Weights of a small GPT-style language model, trained from scratch on English Wikipedia: untied embeddings.
MLP neurons of a small language model. Each row is named by its layer, matrix (down: output weights) and neuron, and shows model dimensions 128-255. Each number is 128 + 24 x the weight over its row's rms, rounded and kept within 0 to 255. Numbers have three digits each.
A block is one neuron, or neurons of one layer that tend to fire together. After each block is what it responds to, as a language model described it from the Wikipedia text at the highest values.

L4.down2:099177159101121108122115131134152166154157107152096123105163117115165100141137151130124137131114154129130114140153109117098246128150159080120121100144095143134130121141133117128173139112105115120140155084131111117102131141095123149140201124137111134129180138131114086112128127121072152151139106123137157139098122094105170085136120127097137105146157138094137172122084110165127102141138
L4.down48:138123142110179121123126095135118133121138096131127096123185139148165117130125140143137128137143135125130157117133149140140181112135111112123152113139145148107106080120118125113067115134103101141098131116123154126136171042141121165121163113143129117119113113137133101112124104108089140099113132134146123105134111089134173128143113135139130129146108163088125144134123126125158140103117
L4.down61:148146156144158188127129142107103132139110114103120098125137107115097110123088138120128128111085090137130104105119121125112143134097129157111115085081097123136160167132139108122135109115153122137128112127100129155126144126109155103109167109139143130131145133090134142129137174164108156133130126143115131137133129046141086136132099125120140089119148114065139148129143158120128120130122
L4.down134:150108138129196164121137115117109124127125138097113116094128151149123149128156099164123094123128140159137131143102113132113196133070111127114138119127132113131150135161125111122126115105100096110100100114119126142117156096152144150118187117131117124120118138087129091152124145153097130101117119121132127125179093037147135132142125117108127103103133119054119137141128127132149160120122
L4.down367:130131112122113158143127149124120097164084130099161110121105117141123103144106100141108102099141091116074117145092138145118146097083118139138123089111138152123122148144137123120096104121149130166126161112126126115112131094146196125099147104119127111126131136121145140111123158123091102150147115112155143131155095055132111150122142128133109115108153133066124126184124117136111131146148
L4.down441:105174133114128129123114098116117101131114115145120123119139136123130127128139145145151129132104139121134146126132116132090184112148118118111133143110151135138102137121081089080146099146154103126099161132137106148130146097139140126146160154132111122158149149132166062113106125166081145139146136129118139111149091069143152097146130125119138098134152143106105156150114128130127119136149
L4.down732:106111175147117085123107099137127119092151129137097137177151129108132129129144134118123137147126134139112139134116127108049140128157137120113165125126153101143107139135131128110115117109098129160137119136137158107102138122160109130115150106076155108155195068095138123114136125128098119101127143110140084164105128143143116117120132095098122143127129145142114172101106155163121154110136
L4.down750:119137156129132139108097114102118121160127112131131154137162152129112125166134117160125123127140168103147140133136095103020146119162138133128123160139113094068135124137164104164155149129173138080155115110164145137108113127114168107149115142138094105115173150147133164135146154120099149145120124132135161133109131102127061139127162142141083111154132136066131147125104145124140146123093
L4.down782:144134154156167095138123129122097149137139101086137108162115120127085116149148135093116148138167185163133115116121109114125139114186137104128103165121123127107116132117154127122137125128105140125158146100119170098148134174131071124158185138132141161129112102128120132139129110140039128143105144134117151126096129136123107163108112079114169124114152099117113107125118158136139115141118
L4.down801:128121121103208152118116150143106105113135126121077124143121111129137115147127106133164125101127139161146138145109148126098167158075145160120113121122120098129141106144138078092081150144111136134176156109128094138167111140161162107126174106106128107113145132134145095147098130098087114109149140113125128145126121052156096123085130113143144097142123123052123121137163135109122140121118
L4.down804:152148151108128158121125129156111099103084117110145135152170125133109123119140143112077129130126123125121124138093104134129147138122118148142135145113106116134135123117139113134126121115109133092112116142131165119115142145160126142147115132115117125107161143107110113153153146114151168095099105166083123116124122090106188098119112140158144149173132140072126131123131141112119134118117
L4.down822:141156081120085108105132103120122136099127125095152147153134103104135140112122157111147109107123102142088129158144149108140150133123151157142156129135113147149098107161095122120138103139140155102123099165109123132071090122141092153093129119120116158147129115112120168117159110150146102112120172100132128118116112143118130105098122139085122117132136104140133121087115112107153176115118
L4.down873:126115066110166133126158101140124109128116135110126132101196135144132132117149136150131124157124162148118158129100113128105185110082118117125128120111125131133142119140139133104078122120124135103129096140126124115114132077147151140100222155128139114149147164123162049125109118155081128107127139114139123148142110059152168076132132131089120137117120139081124131147121139168129137130157
L4.down976:143106145112186146121138137131159095168150106123085139109156118148127123130141137138136099174156126146140150126125122131130193132120087141099143118107106141119136124132097132140117125102107131102116145094137128114113117105161138149131180143125133121154145132138144072134143156136085111117103108151130113101153108079134140094139125100141130084158122149088115113144140147108163165127124
L4.down1013:120194089138174163112125168129159110128091123136125137128088117126130140160136151101142093077162163105137147144127113120117179121152142137127128101111115125121108114122120157110113142123117165119119147123105114143139103116165164102135156143147133134119149123100150159150121140107108110140111112133138152111120141069106106103120100122140176137131115153094095128124118139092148117134130
L4.down1015:128062119126124123148141109134111133121140144097114110144136133119128116117116131147155088141118139128091164103103157117087181163122100117103108110130138115126107120136110122102137133178082150132115116131144098137104124129119144118132136085105133132156162101152126124107109146100082098129130145123128142132131153122147162105113161138135105106122190119122087150093128142119167173145162
Year prefix tokens. First three-digit piece of a year (202, 201, 200) in tables, citations and "In 2020" phrases; also score dashes, plus signs and table separators before digits.

L10.down1001:134128121127123105144149117193160106095150095182100076120092107156106110109171134161140149147123121156162168156137120158118099121165169128120121142151158103158112148154097064143146165140100125105116106131158098131139146104120161120101165088134108135150130166107156128181120147138125142153163093121117107138126167162113109098114115159094120089127125130151167127156105144128153101136124
Particle "up" and word fragments. Mostly the particle up after phrasal verbs (set up, grew up, picked up, heated up), plus short mid-word fragments like cl, ec, i.

L9.down526:118132162080091130094143142117133144146115130128159133102120139129091138106116139166161183108134156119114103164083129137112121132096106079128123196124092110135136141146110122141100107108198135155127105128173168128094060148140103110136164156107129131140154123116157119133110129095135105167131154136140123119136144139135116140139107087122123136131193171132182129172108136089151171113132
L9.down791:098123119123157176144156099146144108083090127142125147088139137103143141098162128132118143170103155114164141166125146174134152108125167157151174106095175125154160149157147140123163115109116131129115156170121125141170101100113122122107123131094136121123159090165125124109187083129113132089149137116116143169092161163119098142151151164110133141124128125151131141117145154101172143135124
L9.down868:171135152113116072131157126145148119115133121151182121137134101133099139129128083125140136106122093148114148114111143117108138126102138082135136139139118140136119148156123139134108141123147123093160139087148127137132112144083149120081099128138142139165130134120147132097138109112125105126161127117125099148161126088107125119100069151123175133110135116116146140111153152083165125139154
L9.down895:168137125113136087092141169157099091142101181134149137115154107098112124132120123124119149092104109112129122121081151132109118139133157077145134158120133116117153118108129143134121096102133145097109113091152125109110082145162066136111146133109125139129129179124149151153136096097121150113165152096109148148165122154080105133142104093103159091120148158123172161136109173110140114094163
Year-prefix tokens in dates. First piece of four-digit years, mostly 202/201/199/19, after a month, comma or parenthesis (e.g. 2024, 2011); also middle pieces inside words (metres, Lodge, Romanian).

L10.down511:123123151156129127096129136150091136101120120133120121141140123156083129136117126137116138158118152061125177159147171155112124097115138096132138128155128123077123131115125157127133091188120096152086142105172145138143153083123148135148104161134172097139114131155190129115089115105173117136114180145160116111160139139104142124156158081110171151114147139111126141157133120148183129120131
Word-internal fragments, split symbols. Second pieces of words split oddly after a short start, like in-cl-ude, H-ow-ever, h-or-ror, plus byte pieces of ± and °.

L9.down18:114114121117168111096105093113088119148109135117086140169106116088145143076135165104147137125133132145105111105127135133103142139139163153061100148111150139123180103130122190105148098129112112117090105127074106179156153162137143127119141098122120116147113152127102114136123127114108111100121113105150104113127145137125130072111115114121131104100112160078110159100148094172165133117151
L9.down328:112085145085151147154105155103129144135115135103124147143181163093125113115111111180137175171121125155116162110129101130109122120092115158171119140143104103154114162166156169135147151111176150140143106142112121161134151141142135114065130093098110156120165130126096123160108088104113152144095105159128143079143117131139140100156135141126082114153141105108093152116112143142178133148134
L9.down561:146102151054118113112150185130087132161123125117100142103100165123149128113139144114119149137137141138150098123133129093114115099133161096146155117108144110120157153098140140157115146132140124076072137146107125140058130111181148163145159094102087162153125114179126139127143130132112121151111148137128089154110120146145154119124104135127137120134102130068140141075112132120138098138139
L9.down711:132116125110157101091138131134102139124124149116094181103109139135139140111123177110130111168111116167133102089133103125123163112123165110094148108130152129112161114137113149121145093136139135098094120144096129154133150134129109163119143124095106105125155121136112120096137138112124110102143112125131120113095115106123091091129135105139120111143137100067140168085119138127148109136155
Non-Latin script fragments. Byte-piece tokens of non-Latin script (Arabic, Chinese, Korean, Cyrillic) inside English text, often native names in parentheses; also "The" opening titles.

L9.down341:162143130173079111119139156110112129101130109143144139133124164157117122136125080156152143100148129131153162096148091120127111146120116150107105113075114115122148168176110130129110106108156161071124098112122081118115145182065149120140124137158167134157114105129138125150151173134084149138115112074092125165100132122117140140106101134117098138130096183113172125133104128126161122128138
L9.down369:135127111140153136149090176132119143121126139116121100110075106115118132106152136153102124158183133122124129126119121142152190119119155109152128154113139168125113161190115118162153151128074191109129151111115112121122138144088121108119146144126123120165105111090132144079134130157144149130170118169115133159109154128151052119157111115129093119157112092134166128082131139117101097138135
L9.down483:144148090115128140131113145105169175136133120201164106095159127159119140131145150132120105130114119107090101163122090104105186131108140114129133121132152120161145137154166118119146146161160105123120090080156143094134116111099170119121139135114128178142167114122122123101131141150131162162147140146138133116073136138109128161156122133074137117165153087083175139145107143098122134138107
L9.down908:140151117137124135147120142104112131157134103144147134084098124063115127157098119140104116127137121088142169140139115114166144180157139120158175133153085167137120140162137130129128106151131151111179077099114125096114091165094101138150125116130186126114162151172150137132121154122123112122151144147162070137117159148122100118118125085161117164127123128159139214133129095095106091119143
Word-fragment pieces. Incomplete word pieces that need more tokens: non-Latin script bytes (Arabic, Chinese, IPA), split English words (commit-te-e, in-str-umental, D-rums), digits in tables.

L10.down275:159141151138160134111132159144126134108151131109136123121099144144146119181044130120104139112135102115113139126161120147138129124152113152171113115149107128147109125139106110169123157142123142131145120132095162125144142193121150127122132113139132106152128129147140133197200108156144146114098112118111112065130045129151098101145126150129113113120106164136112129108106135119150141115154
Mid-word byte fragments. Word pieces partway through a name or word, mostly byte fragments of Arabic, Chinese or accented letters (عبد الرش…, 蒋…婕), also Latin pieces like Lancast-er, Blat-ter, des-per-ate.

L4.down98:128137136129062142119122116104110120114131155123130131121255138134123151145124120117130146119105188125136142128158128120092154105163138129132135128118131143123108138123126111133143131129127136144126119149148113132132130111133082136133105132120134125142160132120115112141129125119117128131137109122131107124138130202133112077149149121127157136121141115255138124128129139112114125127123
L4.down147:125124113125067122099135136142117134126118125107117121112255116158129135126129129130148130123110166128147147156128118130097153113166158142117123136125144128137126117133153110101125137139148122114146106140147122128140154151112079121141095119133135140157163131134103128139121112120120158133145133147142135116136132200126133096158128098123130136131138141255114129122127111130130142132135
L4.down177:144137114144075127143127139128138126125115159121135101128255141129146134129124120135128140146137174144142133147143134139108147115141123123141130146135116113136121127144111125145145120144140140130142108144130140112125125101131117152127067161128122129108174128140104150135138121128104145139112134125138130120122140191126126108139142135135140126115117139255129125121117127146128125134133
L4.down201:138125130102081097130125140145148129114143131164143119139188139135143133114118113122155124126142124190143132145117117120102147131093122097148119103129082159108142127122118173157116100138173101114115114131140130100173120131143096156139062106138136116118089152136127105143138112121122132131103142121093132145133148161157122110153120111114159150131129091232162147143127105122132098125116
L4.down209:121131126141088141146162115136129131155137128132125122111255094110138152142127125134118132136110182116116108141126114134108151142106112139138138140125140116156138121135145124130140124091125136115117139135139148118118141132120094121123066126116150135121143108142134123108132138136088116148133112119117150119133115214124129113140129135137118118132114132255136136121130127143105121108125
L4.down417:128123123133060102107142123118095137133159104136157108138255138146105166107113105124132145125104169156152153126142108147103143142144176122128135120117121149120134142167152137153152133124137125121128142131152132120134104116136100133118074151122121101155143129144152144140141118142118123136102182125129125153150138189143129107138110136130099137121126131255092107152117138114158115102112
L4.down480:105122128128082136135122147141122145125114108144128138134255131110126134112116107132137109127119193122110121122119143130096144131117121136114135121122119125134122123130147142146119127120115131148124120121122121151126129133127096132167073133138132102127147096113149138145136138132115125131127134134144126138123128201142142122121123130131114115150122128255133121121145119111127125111148
L4.down539:120140140129098132128134128136118120126135142139146127135255098109141112144152117142131144125112193118126114125119132148102156124133107135146141140137135134133120145135127132129135125122132160134133142116150137122121118133135076124140089148121132118119148112111129128124128143131099121126144116114123126134132111210125128102136146134129123113131130110255123140138146133127109120135134
L4.down572:142124108145095092130113136119138135122139138132089145115255129149118127114098138138121127114112195125135128116126121102076128103139138124133134110149119141101108108124125095124135110153128141140120145118136102142111131116133087116132085136143124135139149136122122133134128114133126157142126137126132138130130111226141132085139141128141124140134127109255105123144129121121129154123139
L4.down660:115105114107101145131154125119143136157115134139115135121255147124154108113119124103119127126086179106147127140092133126107164146124131143120126147143143127153130095139109131154139128119118112139131141139136140106109136118113106105140091139121143109116156115135130113147127107143120094137112132115120131132129140208141125123124147107138122128155148140255120132137133145150174110119133
L4.down670:126137104139073155142123142118127140130146122123131125125255122144121119138116113140132140134138196116140114127134122111095165123134142132136130122144117138115123132119139129135144126101120129126128136129133118122133126112125084125146075152129132119128139116142126122138107123143115115117119145125140133136138121212135103097137111125120137109118144102255129126113131129124118126133110
L4.down676:160166098141114139130138152123119125126119175098166123118220127120143148127107105148159146133120145082125142131098124132111129102112151120130119133081131121122150141127127097136171107147105108144116135152138119135136156093156123145126118137110133121135152111124186074144161165160075134136081135155131145145152131145141132123114130108132140154138102152181091154177132116115125143116155
L4.down759:110131152156094113140134119144112158130133114126122117144255142139112115113131119139111134135122151141140130114105116135094151113152127115142146107122119121126130130119123126132125125139128152116129138106143108136130133145122089129138110103110110121154132123102122119122126146123109120110124123134113138132120131198145128084141112124094122152104113115255104122120120135120101142120152
L4.down872:116126124123081149145116137102144118158123135120130124124254126153142136142112126163158107153135169132173093113135162130102142104125090130143133121158144131101149108121133154169128134111148134153117161101142141116099111127127128146128099141137132115139147136149131138120128092142102121110123152156146118133125095178145105128137144121139143113111123145249163131108142147138124114118129
L4.down917:123130120130101143150133155137120142137130144139145112102255092108110099137137123138124137118143190136148123144150132132110129133119097109132139130106123109146139126157121113128121128137124154131149141137122143153146138132145099144155090135134123123144136134096130138126112140109122133146120124122135112128129123211145146116142139114107130155120124119255140126135139162143120100155128
L4.down998:107104123148085130143133134131130131118126120130092128128247168125120147096108148162136114116102181133124164137101137127091164138147118140142122108122101130139119132123153101122123115133125135142118132121136143158121143127144098125131090145131145108155134143109092146140124094153131126131093146129140117143111138212161147078124116111101097125116129134255106134108144158117127144144123
Special-character bytes and caps. Byte pieces of non-ASCII symbols after numbers (°, §, $, umlauts, special spaces), plus word-initial capital pieces like U in U.S., Th in That, Z in Zambian.

L10.down487:086132113190143112116134161165126152094153114134142112128119101141117140122123129129136080118139168147118063157117119161063139161168115109111105145151181135161144124114117122139145145110141112128135176127133100111151128092104103136104123130186140156111128080124121160117135107097113132147139137098104157149111113127125057131097131133141126112161102140182166130139130144158128134181069
Before a following number. Range dashes, slashes, and ends of month names or words like early/late/to, right before a year or number, e.g. 1939–40, Febru-ary 2021, 3/5.

L4.down73:134092125118104121123151137117119139115126135136120093116135141154089126102142115136106111133133092153149142167126064095100125091172138157128151161111073138109148144116170118156055124120106135113140133122127131125133150082141114148108109152118109109116141144126113112117157118171113115155126130103146131103143146187129167158133126123163147142123157144120123139083132159141101142108114
L4.down100:128097143100153124087114132133166154120128099109165183109066137094110102129113176135140085138125072122135110160125144119120101110161122116111159139173097174100161135109129104132073129146138135152107134126139145115086114168122111120068078152164123112139157167121117141153118114142113119086118116139117128115129109106173123194133116146136102133148128102047141149114118149150141135160083
L4.down120:106109101059111139148122116120167135112159114140157143160108126081166113119121143143124147129124135118092120119141138116139139101148115158090116146127104130118126112133145144146133153128117082152135116106133164136140126137075132130135181137121130145126136115131132190090152137153181074121151132179164129139143167128132098178140116147098124103156115080084168140170146143135128109118122
L4.down137:143120119142061099160121144136146146155099127130109148152204111112149143127095139150146162143176172105133147115148129132100104158140167127139148174130116133160157110137151132125136141140124104100147151137127150160128104133130091074112054145143149163123131114123149153097136109137115094133123114141120133104099110155118106121153104142122134089116106087208139140101133094132109089178140
L4.down253:136160137125086137128119138124126132126138150143130145145255128127132128131134128121110128129139179137122119119140124123088161125134125141129125137136133132133107123122126125131155138145134137136125123115119129132147118113134092133123076131130122122124130139108131131121121143136122129125115110129141125136140141213113127103138132134110139130149140114255130136125131123108129138128138
L4.down357:143114180134210180123139130120118101131120133133133134133124084132140115121124134158150137087098154143107130143141122123127100126081155139122122120114104123146137141127127129136125157134140104116176112091143161156156127129113154142108155117105170129150175130132118077080094107131127122128118136136090084130128134094132117132118129124112123111152122140064123139130132137136113154163142
L4.down400:130094119140117160123142093113143087108139108094097133127188162132111137149102153149162186095134193166104062126124168119080115129144158115142104112117127158078121173107152129120129182112112110163095092141130143118136106118132127102186148120120130144112144108136126118133122085103105120109160116080157126130123139121155130139075129149127150115109148091120116118114152148145140164116119
L4.down429:107117143098150150122168136112137158090159128147167163149089130113102115114092157128118121124139160153140079124153098131147152114151122103066144144130106130078105135137151097146126152107099097153115141140148137126141121163119119146138126143119095131125161134117132164135130163155125128123156133096151110130104154113180104178101098157092104122107140102072147115157153122098101144162091
L4.down461:133127151116091145115115117121171123113145109112130106104134123141138151168111094135115139129073139124109112094100144113156111152119120147118116134128117127124093129120091123106133133106138112165087168179102139117102120150127139142119185116143128131122137107092141108109112104132177139142160127133126128123132143098132137151131114146122107125127145126092166133151153159117106110094152
L4.down519:101096182124108104139124130148128122149131106136134119129111114135135114135153143136137136140125133102122136108133125154157120149093116117117126144118149125166107160157135127123185116110129147112122128101102127129139130105104087110112090129152128130114179122095116129137141128164147130123144126116125125119126117159149085101155104133148152116147150161120106131125099126130111131110115
L4.down546:084101102092089137082097133127165130116173150142113132154140145121126139143105171109144148090154128129130090149166135065130174112129107132109104129106164152136143146105110129112122138116109112133103112133109151109103100163101132131097144117127098158137160138113109105135178133103140139102139131115144128120126132145103103108100108142112161131136128149099140097106109115149167135140120
L4.down590:124130126120094140161137135145157122157137132099135154131100142105112140107151092150125139116100175144153119043140122132088113127123108108162125135098144144117139139112114148147140143112108121156171140159091106087144151150078139149162135140105150143113147131143062174132128159132160131114129110104122168121113140152161080165138116157130130114156130099094147129173129132112128135121111
L4.down692:125199113097111142120107173100136113091135121117144128152181137152118116120120122134139132100139119116112149105115135100158198120083116131130107171149122173151131120095089119090094151155130112122119137148098154174130136148146132178099133107132152137130090116151161144135118145106143119119132148126091114103140114143108137145137116112088108140129142109148117121186131109124119133173109
L4.down741:166130135113176122076199142125126139132120167103154141137128123140073127138199120134082132138101148132124128090139127126089164118110135104125121138125162088146124088104124119159089118152082114142109119136100129148114101115119152166137163108125102138118142112142102141095128109135146116108152140137138106094146159127133108163126131146116090115117140098087163107161099099138134140172126
L4.down967:145122154122176136128100167122147113155124109130112129149123121118154125111126150120152112112118078095135105159115121129062123161089103118098104118119148124116145110144123139135106122136097128174110107113138170120163117177109226112098197131119081189104186140111082139137136133128122134145145144121110129119102135083133134192131102092109113139098146105039155102167136100146130094111127
L4.down1021:102127173100139119140147117139136138150113134134166130109096113113170119127139129133120102105155173071103136094142156085102153100113108134119097132124191127157128097157152136117173093076140124101136126139129125121113136157131114106157167149101134133066153108115108119144109152145150155139179103142133113107129148100130159171093117153160082125146141118094147144160141119120126122137144
Non-ASCII byte fragments. Partial-character byte tokens inside non-Latin names (Korean, Arabic, Chinese/Japanese, Burmese) and accented letters such as é in née; also "Mar" name starts, "af" in draft/Deaf, and table separators.

L4.down43:125144113135049114136137158129134116111120129125095129136252101133118130110112126130147122120138186126134131109163116115098148130148122136146103120138126134129135132118127126114125126111149133131148149143130137128121115098141091154131050132129116130104168139123163146130117143123134145116135146139126151097136131215135119092120143133132124125140138114255113128125137129139112130115131
L4.down93:126145127135086124126114107126128130120130120135103135127255128143133114130133146112148139121115160125128140142133114137101148101140133142129118130132125143134114138138130160130108125158154129132134132095127138122146106137128097102142081102130122128123138143107121137119114147145149148114147137148143127130139113191125151102172136111137151122145113120255145121142136091142133112106145
L4.down233:110159134150078168137159115122142120123142120117161123108255121148125134120153130130135147148137170134129102130132120114115156136107108124152123144133135150131125141122142144126137117124149123119142124146119150110148120124136111136140072131149119126123152126119139126107118143146090106120155128125114129115113151165116113114153120123116127117165153141255157123124138132120103152123126
L4.down302:134123124124061110128141126141129116121120132139127112123255118114118129120130127120123115114135179121149131127108136113092158125138122128119114135139124128147129131129126134128146128127125117133139119124131135131132128126134086141131075130118123148117162119121130136129129135144111122104134128137132123114116131208124134088121120127157130136117117132255122131124128116124132101117129
L4.down465:134145136126044135134114138161110132141122146140176105118233108117133137140130138142129143113109158132124141104135121142125130126135103123129132133136121123129165130102132138145096153118150108165167143156104143150141110161115109195112053137140117125130167118116129165132125144148149141128135167129132116085136122177144140085160116154125124109116113126255146126094128135146145112121142
L4.down468:128131096126076150131113131149134111135124125114106132125255117139110138118121161103136139124121199115135103134134132134097153130138126121146122125120130142129112127124135145131139112129126115119111116118136134134140119111123083126155065126129130146144143146125115138125113121124121122109145123138129141112140121197135114110150142129150129130119115124255143122145114119118117140154130
L4.down509:097173112145106103145175143106131113119125134137104112100122118140135134119123134100137144116130144158156149131146119124149125157159117111132094150112164112130137142131143141109099135113164139108163113160120122119160099107142098157175051125147114130156106143153129114125137134146153133161133110137133133129132116175099125127132117117087113105129122108140101148162145150130113113136109
L4.down596:116155118126055130143133119127119121123123126128128131150255088137149152160121121150121128124151174127134127126138113129103147134122112157140127125138122140154116147140118172120137125106113149144162127109143131115111126138139106147129063120133122122115142120109139127102124133117105115135111123130121145108133111196124141121135132123132121134134143127255117136147133135150124132100109
L4.down631:124132118123053115117116128111095133144128129135132126135255120127115121127125133137142107107130187135146121116139124133103159117122142136139132126123135145115131121140142122123140132131143137142137141142135131133139101127148104147120089130107126115126175109141146131146124116140115134131143148131115117131137111221127128084148117124154128125124136120255112120110133125139123151126133
L4.down701:138129121124118117141153113136094113144076107129129152113142114123149132129141124125137147126112142133120133144135124175121142143163161096122132091125099128130124173133130148143148120160074110111125131116151107122196122081153124132132183123138105151146207108178100107144122143104115132108131168141132133118141133157124208064126152126127118133116126105132093092131114116120139124173139
L4.down788:120130131121065107130131137111116127106109117123121129120255116156108106129134122122143136124133166132121136129129128129101159146150097144134111120144153127118119112127131143110146127125145112160117129162093138120133139109148062140140071109124138133128140143122152124138108136164131132134133106129139124123128125220120136117122150129139132139131116128255141126132135106143119103116111
L4.down871:077141092067107101135124117152131107087121161118068079142154169120119114108138120106129143151106140127142115112131122121100081155106111090123111135132149172140133142138119144118212108128120095150117130119121144124123118130133121124114145094131163124130111113121083079133110133092118127102170123129128092145123132159116110107088115074132153147140079111142135123129117127136140150143120
L4.down910:119145127136073119135135134125130124125124129130112123117255125131144130134120121131139133121128191129140140124123129129106155149135123124147124130131116123148130133137117138129135129127134124131135124126123143138137127127140075124128065124133117130125151137111115134120132129138120125132137112123134129117127139216123124109125134128134139141139137125255123137137134134120130129117122
L4.down933:126109112167170124132104119139133126122116118146116123120100121128150131113116135115152116126092163141121127100110131088082172126192135110097122091128117146131141119101107110114156149131133137133155122119150120110162122159140124145113125118139119110146151139121124106131140139129200103111128109122125123131169144110166124120147132163160113107121116109129152139099124125146153126137126
L4.down979:133165124132033091109171144122108120088109114108153129109215118104127122120106142117136113149118172126133138122128145110127114121162146142138134115110138124123099127134145112114131108122110133125162108147097157098101128078159074138126062137126124082111149133153153156146101108118146118112124121129150132123111128190117115137121125118131121103124126132255116133147100103136120124103151
L4.down996:122133111127069109115106134138136115138101142153114132116255102126102134116113126127137116127114185130142128120141131136074154117154119104129112123142131125137118113110127145127142133151127135130145132129114110124116145119139099121126091103115131133131152122109115148149131113151137133129137114130136108106135126206125109086127127135143140145126142116255120127115121098130138117129154
Mid-word fragment up. Word-piece fragments inside longer words, mostly up (pickups, rupture, occupied), also por, con, tr, of, and CJK byte pieces.

L9.down2:156107154152133168122122158115149156156128172114127120128099214107161169115153135193164089125129125151116110150114094106103119129128131133123136098137137106094140125133151157131087117131076086110146101125107104106112137103152126102130146124118169099118057138153164112109176128152126125150072154118133140120119104142105134146104119151101070125114106138079085107121108138143132119124130
L9.down8:167117141135150115158162146111181125093132118116130134121132073122118138128146147153081122146087148145160073129181166163114114133125102148152135138140135101129098163126103121109073137131145145141143144155151108081137182137114120149163127180134131124113165146162126159121112147110120119098131100154097104143120122101113138113086100137157150154127171120165143119116141085123120127145144
L9.down180:087118122111144094161144130118117127106123131116167160110125137127122104109151102090139113106140124128137052088144166139115143168105130120141178133152117172106108161129113095134081132134089154152160112108126127134132130133131142165074152161111153172095094104113122164154127098085151087168114144136158102124122140135133118153106091142179142127154112106135126155151114060091147112116076
L9.down841:142125093126138123109130108095126085086137101161133177092116150086122070171113126111140111144129119135143091162162151124150130135117138094119165132138154145116103142151183149173155145131104112098120092132174128163139096159117116184106154118134138121147095122134127127142184123123097117133113102169140098153129157142118077124095110123152107182113147127125112148159116161114136109166103
Unit symbols after numbers. Symbols right after a number, such as % (71.8%), the degree sign in coordinates (46°39′), and / in "/sq mi"; more weakly, mid-word pieces (Internation-al, programm-e).